MLP neurons of a small language model. Each row is named by its layer, matrix (down: output weights) and neuron, and shows model dimensions 0-95. Each number is 128 + 32 x the weight over its row's rms, rounded and kept within 0 to 255. Numbers have three digits each. A neuron's up and down rows have the sign that makes its largest values positive.
After each neuron's rows, "fires before" lists the tokens most often just after its 100 highest values on Wikipedia text that the model never trained on.

L4.down86:157172060091100133095144062139123095169127114121135123178178124141102186150154104106149196069107116118185065098139130142120193098111141167138133096111151086113117130213121136123096142092105054165091182150151096101114094148128112122112145113089143137150141156160191118188132141107163157149
fires before: " |", ",", ".", " season", ";", " |\n"

L3.down349:152103143148130100103075119150157132152161132131128143093170159094166097185127111115133135146139190205164116178088104090128119141120125144145083080092070157113075187042161176078099085113108096121186102117086132103103100090138038138120114126133130132107163149098104139122092131099138040168
fires before: "1", "6", "P", "9", "8", "2"

L18.down43:045092159114094102134060100136146137091058087113106158098130090099138095127129088129085148076152124126164109165061193091157185110164132098070131093119068090164183153128134161094168096166112149138125179153116139096101136081228133128137109070089093133158146136151130135118185146132147118165
fires before: "1", "um", "2", "0", "ur", "CE"

L9.down349:121119164132141100114137160114144170109101075142123083132116067102153120143141066149142149085136118138164191109097118095167110161125088166145146164064187107185169147139067130161099151151123129109145135078091030115136112168127079161124105138139115113131149151126138122111119198161145155214
fires before: " in", ",", " as", " on", " with", "."

L10.down336:108153128153090169158118078133085132191094116124103122179080090137132130108106139102117089111129123141092136121191105112119150138123200133154120091181153100139096184155149140157160121113119127157125174067083115123135124164110083157131134080101090131195035117185128137121162115098105178134
fires before: " |", ")", ",", " -", ":", "–"

L8.down384:182112118138089134164155111121118135055074225177112126196174121086116144118149138081102119079069113126164098098157143131131087128114106133160173096130111142164170127083160126142075177056144113053085097071130079162117138108090051137102084101117174155128160175173164111193128148142111147101
fires before: " (", " –", " |\n", " -", " |"

L6.down369:161143143098093120047136095073104081133122147107063153148072038099103086056134036144145105137150161142111156098157126142101129127120181126160131071128174175099103124175116160118158115097143102103091123165149125130101100187099137141145129182125085149162108118083124117198135052179163186156
fires before: " ", ","

L6.down159:125072153127139054149063116146153131122169160152090139116176165100161118137139108117118191136114153156140150162109123124105080141079156117162166100083070152119156131121142147094101108164176090087143122156153105133071106091110156145060133118133108204105128140113119055112105136083104060164
fires before: "1", "2", "9"

L14.down339:108163108083151116142120068178150127166168097125159198123095087183156103143162171165166170152113128097161159134164126178173145130108180079100139103100116082195135151134090158206120089133126152123161138140152118169109151172167130185055163110087090161149155174146161123122105126078140167148
fires before: "==", "===", "-", "A"

L7.down57:132150142147091125108103108204191111140105120183137098157112129149148123130132153149105132165151138105121189195119134158158131122098106112171134117170104103139144131094137141120168143118158187145019104069094120197142119129077137083130153122090108159128173135107116095153140129181120139124
fires before: "5", "6", "2", "3", "0", "4"

L7.down31:137116145093164041131054153131138140148201079156114132128133142143171101179144111079151125085158158176116130113125119141094141117077097148103183103119099161152194137119121161083107098092141096126141144156127034115092128089115152204095098120164130092068118147065121146148155111112129050137
fires before: "1", "2", "P", "H", "3"

L9.down66:149113148141073130149153158092102124168118106118155135080156062138139090064139184129187119070105180127144174166178143077114174126126105131134113121145126060118127098115146124113094076131124119117155153134129166098157092190086150094179216125161127165127122157130187141125131154101181134122
fires before: "0", "1", " •", "5", "8", " Country"

L15.down24:112153124135119140092086101091151130149151123146108153123092108137071121092098158144146173146140157072111124157227164152178177123120135109119113159103138141170112068154138177158108107166101154103115119202148103125118132169144111175100111133099107165139129130136115160138143094074143166135
fires before: "==", "===", "The", "In", "A", "===="

L18.down172:137093167133117115096154113102115155095163131157165112174199110124181141138177137148116102111123151098097077121138147114136123203088126136113120048131106071167130120114085103112152167130068139135150200096102051127136093110145096074188152138187126115071170133128126171183109104105170144124
fires before: "7", " St", "8", "em", "ome", "w"

L3.down345:130153104175127143125120108125188145105100157124157123094099121140189114115130098142099141128173140066063186113161176140179148147137190087112104076106130069098130128165171142104127118106148108114121133125119072117138090155162128126136174095128158154194143163102133130103146111154150095156
fires before: "1", "2", "0"

L7.down261:125123120170153162097140133146195119165101130108132085090090113139085080135138092136099107156127078083154186112188179051123139128154120097162165032109115142150118132070099121131153157113145135106147135155191171113174083178144070089098165106124172126161070125099073083081117125112140137127
fires before: "1", "0", "2", " Festival", "5"

L2.down82:212052144119139087145143163156187148091164130099150138128111109147137089168115152164128090135134104097095121071133121139135117114104179179163126067087086157143149099130055165156182119161168115097120198068142155091125146155167126105081132126072140110145123159071111110124150081120141134148
fires before: " States", " a", " \""

L7.down120:165110168089161128171146119139075118119158121131142156100116137150171110162117119185070117154120069057178148195140139096093115111106089172120096080121120192111111139183123141168163131133137137155055090129130149120137186117183115102084084215128094164074109093186105090103166116172197174141
fires before: " |", ":", "\n", "%", " (", " "

L17.down384:124132127173090129138141128150123124124104151083100096128123156102138109205081074109175137133113139098134163152142107162153130170107141131100106153147170154126087146142125169151136118098092139100147079144101100084111101167146057099095145205118192187144088165154148052130119178167112101130
fires before: " |", "2", "4", "1"

L9.down190:138177148067158153151135187082114157122090097172123155214095128119069115149090140182119130149136116104148159129126095033111088104115157175094139159149094140126122129173158144147128123135097124089187141138106141041062100178172123090143147145158154173125190118141188130097140108077111147134
fires before: " the", " as", " over", " out", " ", " on"

L4.down378:151123142137163149154104084149136169141095161107110142187124127060150113143091180109146119152169162151157115124140072178180115123112138122137195127121202104054153176145077128098119158128123178099058144131149100148104115160127153117134074129147099149121085144147122101121100113152147138119
fires before: "9", "0", "6", "5", "8", "."

L9.down203:099156099135097114140115117118146129106113126050161124108136120130068120105150136108081074135077151122134139135144141113146124107109133078196146109132101141152211085140138120197123158078144113096091153205113118159115198169086107054123081190149126146110130176171143161148147164168110135127
fires before: "|", "|---|---|---|---|---|\n", " in", "|---|---|---|---|---|---|\n"

L19.down425:186072107126089143139167134089104096161094086106141122167167207124128101161133108057121146131130112155199113073164172063154050150105145118126098150123161164132156134109070139133070111146097107155097134108149123062136121118124183131125187127104129129091131177151124129117081111040170070166
fires before: "as", "es", "ris", "os", "ia", "us"

L9.down107:115094136110103106010124126139155113102108141128101129163173085129131098187161142181105110133097162137167075120145133177151080112109129107101104137143155166153128151074152173132117194104140211068067109121113125161113155102117205143171157145122108125144180110113092137119115106181034158144
fires before: "9", "0", "2", "8"

L4.down244:108105091099123154200127139130129117133110179135147121132141156160135090116145081140055150128102093166096151132194135136143151151110154113154114109145175159132144175149142121169096063137191139158114099093146162090094191137121066157070141101143103109152150126171118185111127142111122163091
fires before: "|"

L11.down232:157125082134086165175095109196128128119107113135122080127094109086113108125166087123157188103127110135177087143149133094164154164162081140095091113086096083141159039189125117153160083157132157073050161131101180188154071105156116119163140143146123121152063128163138108146187131115057097171
fires before: " |", ".", ";", "th", " |\n", ","

L6.down129:151142131148176091083110168173071165152163125148137144130143135181156145141196165148125160133109124120156171174098104157139118141131152098124106110127103149176122128084095101157187164092117110126174176162114144093223089114151145103195146142131128101170122127098165111108146123124115158137
fires before: ":", " |", "\\", " ", "d", "1"

L8.down208:176128183063152108147084104111183156118129127124125170140137155104096086086163134117115144111142113120150097095083119133160095137103120137146146118176138102128094103159101138191160183140140081125148172056150035117139104164144161111080114124147060126102151116119185188137111131146166190142
fires before: " the", " least", " ", " a", " K"

L15.down56:129180059089145077130126139144123139080116140099137137137049098202138108159164114083118166145102129113133174121140108180106150164096207099153080062149116129181105115126138098148079092098092142155084138135159121159160121167128128174121134163089090217125110162148140129132119132138149145146
fires before: "-", "==", " he", "He", "F"

L14.down158:089160102120170110106101143084116080156124119137105102130155132100090118183148096106151148080112072181192165151175123101074115150131096153098084103150113145117118130162152038129157114100123074181121158175128053071162124114152123083098142114125130150158105172098154079161137118104190140154
fires before: " ", " the", " a"

L5.down125:167141149085123148128119116145123093171195213140138132092163102148116077127163046125149100135128130182101154163070154109122120131118103111153149078145098132052103107118102092111109161090130115135103129100149115114101099165129126147071060139144095124172111145068116177207145075114127147101
fires before: " ", ","

L11.down442:078060142119116139157066146119096129167138111161127171147160112155118141089153120118090144140110076129170136129130139109141152164097124128149062119088128173120104107182077100149169103147161140138053111113121122142142107142149125133184103164096114093114088183129164196114119150093171109181
fires before: "|", " ", " —;", " |"

L3.down341:071130107122087098143115100093123103138134123153149084127108066139098096142179112128058098089045154171155150141164129146115096104172122134101092032135124153167063113163138139131118133122095158111088135088125129155161122096100074130119134170091158166183105138044142075164166102146138185133
fires before: " ", ","

L19.down302:118126086098127127140121130092154160090106174103122142107157120118188110205171156122041130115054147107102146130160137043122161113076170115081086088167116126097140115073089134077150146121154147147138116137130149107185085169087126176150112154181148118137156142161156172159176144128141131073
fires before: "2", "0", "5", "3", "4", "7"

L4.down18:170093150099089104166135137120164082172115129128121113176134094144198114118095052128105108120181120144165168075152103145154153086118213143167099045099168147116155124142096090115139085162090155107140161141147056092114089133164133132097130130107174145155169159086092150150167059166139138131
fires before: " States", " "

L2.down177:115077123140113121140131084120123132135174140110138144073156171098118054182150103101098142217125204181156153184105107138153081136127118133161124122125097127094066169057162165105129129139123118139234113131078140095049074125093159139130144125171117152111113149113130137179143070122164058143
fires before: "1", "2", "6", "3", "5", "0"

L5.down437:078108178110122121128141106079106206125148146176085149142117105203201091190134069144160100131141136088081107092090091100128152139191151111186147150151154079140092135101090171190115168091126155078079062136090101069161149121191098115155121101153103164075132120132112157074130090144162145119
fires before: "1", "2", " |", "3", " ", "4"

L15.down251:154089146166091124209163098162108142131102115133110097128097081187130148093155182168125126119145148122116103094242088120104100097158142092136139108162126150138114180148150130110125117163081075129061117185184151143145168103169086089120172164114078111139119147106128154148177110105106168095
fires before: " ", " •", ")\n", ",", ".", ")"

L5.down139:107135172137174088115081131161162144115141114060120145096127163185148150098169064100164084099161095185140093123125123065103171135100195141166143126096161147097099158127127133124113072157120099099152093144137103158115160176134103117099080081128145243131170160119104128134193168140132156117
fires before: "1", "3", "2", "P"

L7.down238:123083070190146144154161112078112130158077131116091182074107074090172125104115100110073176113097114119140101139149159124117201153111134158101122108200106073104121098161174163208097098092127094145124125099134169091120122162140123087154121148070141081119129106115173141169087167160164144132
fires before: "0", "1", "8", "3", "4", "7"

L2.down207:108116147129074092143162134113139130134121080097147109117123114128071100094138188156078196157183133169138129142157129116194125143102192115163120097104146168103197125175107089144115158043099171139140068109115128133084171148126129131120104143118141148115099122162151126115142146111061106154
fires before: "|"

L15.down281:167164153143139044151116125192200108122088088139111174094091096136171083108137160154108195126116103089147154172148157090134175110120127122080122139140130092155109165172113108157124094151082132143151079110109130133108095166148111174097135104120126149155121166136111126119123146106180210157
fires before: "==", "In", "The", "===", "A"

L9.down355:115151133112146110138088106153110130095132098154094174121182131114170119112126098149149229097139161137154144184222101142105149199095129153150152203140084122166093137125123086098083133139166088140114116140129098095135088111131119187129124135133112157132158150156108100148118171091124120110
fires before: "1", "2", "P", "9", "8"

L15.down315:134179108109193125116087069119124126101101115163105142089102153145153098118126131180144144135139156171123162135174140133145165151146136165120082187106174141168184162122154114177129139145171157200172142133164058191091134125116105111148180144128103079122126115104156169160115139162139132142
fires before: ",", " he", " the"

L3.down17:081101145115060141145106108182106122164128090162089114141118124143111118151083104114097128108157145172136096127172051108113101141079146145167131156099117128116168169128138158123160132123157093125103137081092154076156131080050089143152155115138181112142082140149147097118135197210135103112
fires before: "0", "4", "1", "3", "2", "5"

L7.down245:142116125142111145160125101115141136085100117176099156109105170098090108097172125167078140187160127134125135149204118109167134143130135136101134101121114165103185091175160132127162064118144118115108111108148125125102169110105062082143113116110130175104161125131114168144081147098142112145
fires before: "-", "\"", "|", "1"

L10.down270:255163145140130134138173112152103151169106126176147117060136165173113116155170123089107136120175136165132121177159115128142144133106140155154090143126146130132165075108094105121119163114134132110151091102101167117087068097136118113225157158079159110079066213154155113101134084110125106129
fires before: " \"", " |", "4", "0"

L3.down276:122142076113106144206076137115132132096110168177118128166119136155131111132142107164068163124090079190129125170188172145171150118109155105138105057136187146105118113127093115167130083100167140098126090112107100104123177118150074152091141146092114137130149124186105198115127183158113104111
fires before: "|"

L2.down88:143126185126178094171147193150113151160106137109099165134121106060180133165116114147122058051114168118136088159125175088100139134141055145138128176147076120148165109169135127171105119079150087112116145113166130115137119180138089122067090125137114164126138155104189191085103132073145175117
fires before: " to", " for", " in", " as", " the", " by"

L19.down325:167190145098066109134122146140167191089101197100068136116132151197139142161143155151128093098058133152112134218101124059130113111091143091098098149121110135150108152086104155123152130113163122132051127083125160024102129105170120109079094162102142081169143088132095117163114155080196169129
fires before: "5", "9", "2", "0", "6", "8"

L9.down424:121150121125186077153069089127102109123157109120121125148067129174124110097152184101091146145124124103127173170169120084147147085067216116121139118135102193156106119128104096191127130127126174100120103194136132119124086159117164186100111152154111114084101201111128140108159123090091146120
fires before: "|", "-", "===", "The", "H", "A"

L2.down220:132077075147105185154146105095072167140107122139093103115120078148111065109155155166086138187116151189138149090194103178164132124133095142228178084142074139142133130187110107145084158074190138104160128147162092139146154165113116110159112160140105146094185158180152113127103129147155122168
fires before: "|"

L3.down242:189111123085099170090178112081154124120134135130137167129127051082122127072156014158136108151138193137145143107167093107144136138148146128162124047132159176116134100103097129151133093066127188122071109114126137097133121194177079135123128174159095118112164113093106133180115073141134139153
fires before: " ", ","

L11.down447:100154101086127147143124109137103123091130171113128090172106104168113095129119117081139101141109104137196124140098134116095198133156136133172068099103155125085053135163090105103140076110088082160072161115113093144132101147126059148141100186109078139132076129175097139167155120066132225160
fires before: ",", " later", ".", " of", " after", ".\n\n"

L11.down175:136092132131136115163161158111100152145119132132052103099086110125130099164173195147180105108116166116131071170086106086130098136133112135149123139087105127104171142088120133130143159135114111161088104097166163109127063091066142018190143150127167114194176116148116108193056165177110151111
fires before: "5", "4", "8", "7", "6", "3"

L9.down382:113165084107141156133110163106077126118129174131136129186096085148114162111140117135169140128132125158139147072152133145106080169176132141119137039074174128122104152156146114135176120161158092129071096149085179254143151173149152141156129095117104108159097148255139129090133151123115086157
fires before: ",", ".", " and", " to", ".\n\n"

L2.down130:088123122137112145173111111131127133109114153150145113123145156161117084126155123138092144112140113205102122135203154100157160116085163111145124023156187148118147111132122141167133110087167119106108082108138156098138182134123068160066124166100111121109174150190125198131118141128134111113
fires before: "|"

L7.down95:112131075078133165107158109131175174132118191104106116183152191102107154114103131109115075167117141125094125206160148115190141093126159137140120091081125156031120101102091156142134157143143173107092125101138144133075174170117135128129084189147111118156113164126124178049115094177173131097
fires before: "8", "9", "1", "0", "7", "4"

L8.down421:131120173218137080172156117166106129182135161105121155105112091113144120074076145106169111106107154063104150120126142156121119115184090127129121164128105084138131086151139238147131124143164103182117102133102122187145127137103178115139143114125174132151158065080121157110104167082225120121
fires before: " in", " as", " a", " that", " by", " to"

L6.down96:098148121111137153097147149103062099117172180140115168079153111103092073176134162124128085144083155182132112139146106138150153089136093118141164152120109142075145101183146165076110126105148181171148086128158102129052130099123112168100106128108118139121096090093144134172122120120147138184
fires before: " ", " %", "8"

L11.down360:136125130190122087118145139172122143125085105094133112109154116128134129127123136126131086076049186130146119043115089126138173153127149103118127151145129162108171073186178139189172147116137109118174098127112162084197162085120062160128142090140142196129103133140137099146059117068129121128
fires before: " to", "0", "1", "2", "4"

L11.down217:116099175136192075143045133116133067148114182090096163180165069122122085091144162146151174143174138083080110118183100088165135168096191111110152188145135139116140119183153133163187135105128120113139102153107111152118126193116133101143141150154082162128212125127126137152165060107115154127
fires before: "1", "2", "0", "3", "4", "8"

L5.down198:102119150120157161094123132097132173108072166143136095196130105104130143128111199167080142217100129136117146137163059120148109168101111106183211142057169131096141150112095114161136123077110148163048112121127096173138092128105123164086164107064102104123116143114094144130082087157197145106
fires before: "0", "5", "7", "\n", "}", "9"

L5.down253:082101115145134076104119162176137199156136127104085104087145095178157088134097177147137181091184098141164083129088140098087156159190143115125181078137077137119109105128132159154118091091150144111153114085090146169166152107141070095092158068103113200098131144114140091132153153082174179140
fires before: "2", "1", "\\", "(", "3", "d"

L11.down108:132131129208112120084131174141075102157175049099153121143135076118177140142171128132131133120171043128204157156131134120080118118061137113113116116127135166111101135120108120186118141097104170150111171152122149100154115101172092121088076160114124130186046144165144111141147113114163101163
fires before: " |", " ", " \"", "0"

L19.down323:127142169143123145091154168141116167102107145150115156140153132131083103111144094155146155149128143103177112247130132111109138150120170119161105112082141136148103106091147166019116088110165094132139152116084088007127128139074121096165172112109134144118091090121101101055080109056119121041
fires before: "5", "8", "6", "4", "9", "7"

L2.down257:107075127115076122137131130094127083142131176091143121147070084083146110105135095142172174136156140111116147137199117162096083125169123128154157154121123137133151168154113179088133111098030113074115121169115109060135092078106136124187115104120176171179133060082132177178151099167114173138
fires before: " ", ","

L9.down58:124107065172080155123102129073100166061130205069105150180129155100172095155158121143124152117107143117106084110081086160166138082132056160177132102161156124145140143110106187167118128099147153146072136146040096154087156137100162131128073158174138145090098114143133113125158073114129108104
fires before: " |\n", ".", "0", ",", " |"

L8.down267:149071158161080216168122126142136172084136154157133082151108130147164128157115099143142163178139108201148113088191140121102118158078138139128130108155128106097120163072101128184109147129153162151078156130097103159115091153168093215103093079191101166119132111187106096080099099051140157114
fires before: " |", ".", ")", "%", " (", " |\n"

L15.down31:084140088152157187095174131141129112157115136136094153076183166133173073141158110144113114176177140160077112204088107154209170144124153181139099137124128149125082041116119184116152138091094131161079089114059111072121110135154111084123188119156116143157103115134146142113117116138129151094
fires before: "0", "2", "4", "1", "5"

L8.down124:157143127094142132092173116141127132214157102094155107126182142147131194146126138074176151073143112141133150131100133120130064178136096086111124076091184080142124103116074097147162098102139079106135170118115118126089056139143134109138101155126122112150121131141100138121098114050161128109
fires before: " |", "–", " season", ","

L17.down286:114111119136136095091105079089135143129134139153115138128143144152109168186100124121155160116138155206094144164149114112124132182094103125118132143118153181122106102063111114137125136135145115081104133101164086203135105182121072121129159202110060125166132144132133170095155116129104129080
fires before: "==\n", " |", " of", ",", "==\n\n"

L3.down28:161127091163082064126138129137083150182123148138140129142081104096110146090115047113112120105144189140145176138195100132047111105158135094133131044168111181100070113120069152153167136117108094123078133143142104144112152151083107139133147179187105197165173187117092105173129080113174166139
fires before: " ", ","

L3.down330:132168101141110121113118208162106147160164149107116132158181144113086108110097117087097148063147160066107113153193168130145151083092082091149155154090154128124114140168095069165100133153109131123064110177154115091104143166128068083073069156141064104161157166110109137141120176129066107121
fires before: " |", " by", " /", " life", " the", " to"

L15.down406:118117116161127143128158122157133232093107113153137105160124079094120122110148092094158169152135176146134151122099146118096128208215155150145117187106127150078146160167099094148117084105109147116115086135161127149136141158181130133164118193135117130149119133177139102088120166125157173157
fires before: ",", "–", ").", " he", "."

L8.down233:098147110130117071082119098146180083154141120162152091083163176116116111096097095118138132130135140161084050106092135149123128152126159178152096138108168098128128110119103110117105101097177139122148135090203124169107132119133132115104126137148121131198079103116165175183069105112114121115
fires before: " the", " he", " a", " they", " his", " our"

L10.down305:134083140095102137111144178146200152162102127117070165138137121158088162110122123058102145137154063148200104124174152162126149168163112099159114062087105135108142145113145141137143110094156138135058098119122071101152075148077107088083132135099158113056154126103090152136098127165123160144
fires before: "0", "2", "8", "9"

L18.down206:115120099098056148146080122160098149118082125151138116129134146100097109145149185136167131200142153156121142106117111148168159109092164165162142195127122169161096073112068143105177074112130129153122118176061154031102133090104068107093118147153139116155112176129141107139120220166168116139
fires before: " ", "1", "2", "8", "3", "5"

L5.down183:152182138132152115084042135097138113126147083117139143183103117134123126110178219160120102127154126162111108131120166136151119127082196193150141079134138170113134098129069102080174075141104152135129133249159128078194089114115104174141167111115183154178106144131104106092118147142104105118
fires before: "1", "2", " |", "7", "3", "-"

L2.down245:180148102120110142097132134116129113151091167121133162207072065077115086091092014143137088105093177185148140093135101122105139143137189115095164129130188178103144067149087110146122109147135128104095152092161150144145123184122128156084069180153054168109140146142091126231094079106139169161
fires before: " ", ","

L19.down363:113080158086135185118081167141080106152146125154133120121098107130137116186087144093153178129140107146162132111095153119129130096022108165064124082132090146150173144143094133171116195117164113129204111136167146068127142177146071110090128082119147165174127155144152064124093099115118182153
fires before: " ", "on", " the", "ey"

L3.down95:096155115141046191096125119133150121147147088169075113139053127136114109109077129141118069166112095123130094135156107117130151131095175132177158096096149090168126154095134146158140134123140081139195076150096137168181169101032084108075142108108191175133137184110116121071172145135152067130
fires before: "0", "1", "4", "3", "5", "2"

L9.down274:128114174128118049105123164132112118138145121153131205133125158132160160118079148129165123098131072133171068171091129160149099173122112152122146065111134150167178150098137130124179124129093177102046132094117090065126082082153162120146161160126093070140127114089136122152087094144113149136
fires before: "8", "9", "7", "6", "1"

L3.down337:093129171136173149150102121128128132105104186164195130120145073135145137132132170165098146150113104127132192133097167159176091142124150174167163181183103120083075157157160128137105136099110176088073140135152109122103150192137146170138182122117052185124151144060125061136204080155117124066
fires before: "9", "0", "8", "5", " |", "6"

L18.down89:154105125150089111158175054153115106095165149180115134094141086067103091106126143162141148162124134104079181101041198166111150162115159116114077103103066174146169112121092144136120144158153172077129149132156135108165095151123117185168128128127141111169134166079112073136126140080147093112
fires before: "ian", "i", "ia", "ie", "u", " FW"

L3.down140:152104142134130174148144151175079123126105166080123161115160135112081161073133131098084130153181164100149172119116169129166069142109150099162152113157177121077092109173135182128076146101129104128097148113117140092087120174141142095067119101101125126108159106082216189138157097108152143148
fires before: " the", "-", " not", " ", " as"

L10.down205:130144120109118131113096120145109124109150120110125118203127097143146167054161118123151166142113125126149114110185149078106087156110159100141107151128137105125136158141065106123165160119152072072093188125114181205115107131137098130141121093097145139141101112171120125134122170133149147065
fires before: "–", ",", " season", ".\n\n", " and"

L4.down251:186100138146132079150128056146144149124121165134202063139125134108092124185137080141123162147112077133121122110130156090109127096081086092158135140160129094142173114088127104147130108136164116114140133184112089099102151106106078184082099095131086093105137069134090132138123124063125103094
fires before: " |", "″N", " |\n", ".", "\n", "″E"

L2.down212:080162168126154093033141074112151107104107135091119119106102080138161137126130125145095110153107137165176196109130145082082050146089129134137059142125133200139158188071115176111152148167135173115205085147169176120089110102137072116124182130122098111172111121113153172100081183195157107088
fires before: "0", "6", "1", "9", "8", "7"

L18.down22:168125106088110094123200107153104146136117139135132128164157123115108141072140066119131120118146114161131115173093129107110109136150120125057171146115099146084136169181110110111119197143093164172152102075126195146119107083097126095210190112123156095101083154150151163095125123205144168081
fires before: "0", "9", "4", "5", "2", "3"

L8.down363:137119098133155111119123109144097141103165161131169134107151160128130108158115103099109197069139118111111126061111102107119123107096130157150152126180076154127155172095046065164155106156118143156102084233063173138127170124131078131111092097150097107177111103137101079124118141094089100117
fires before: "′", ".", "″N", " |", " |\n", "″E"

L8.down383:120116162141148119080097121104094107152176135119118136156129162119116192125194119182127160162165145158199183170143149163171170140064057149119102126114175103150104117118120131080146138111178089218108121112159121079102166125101112108109116161134107178153131100172144052144100090160144126109
fires before: " |", " \"", " ", "0"

L2.down52:198125123130094131087188111136110087141089156123137121140126067085148156079168018165148109098091202109122194075152130131108114123183116149195126097143166161088108130136103098186108093091102160088122148133154136114117101167085109144111134148162081142159157115112103113191111082114154154161
fires before: " ", ","

L4.down311:152133129157101112146116157121157155101065121177112078188150164164187132152137120106107116153125150154113120177210166163174125118160167132167144082132129103089148160120102161165084116153209149121184152112148169099067183102137076158100112110071137111131158122144160186152107158142144104117
fires before: "|"

L4.down305:141171115168105173119138153120150184126107157169139137139071157203114134156131141127130096184116163155118148148133183156137139173089094109179097178196135133163137121042115121116140127115166127142126150182175102119103114105108113108129169086136161105113158123110161103118131189083145137146
fires before: "9", "8", "6", "1", "5", "3"

L5.down163:095135148158135121132146122098092161153098137187107131128098170094105121116094148150084086068114072142192106118156114125161078089097162164112173122131133126145108093137103161143150091159168104114089130083143114081139098156130121111053114048087100186167181098076195105107147114076221073113
fires before: " by", " the", " in", " a", " "

L2.down306:124156105161082091135102090118124092100132103133125144092118096153127087109102224130129129165177136124155134117180175111166153123149159129120134143130098178126145094133099129194154129073176154144122149115128100118166148110104088147083113184107094135130106147177157121188088077127111118189
fires before: "|", " "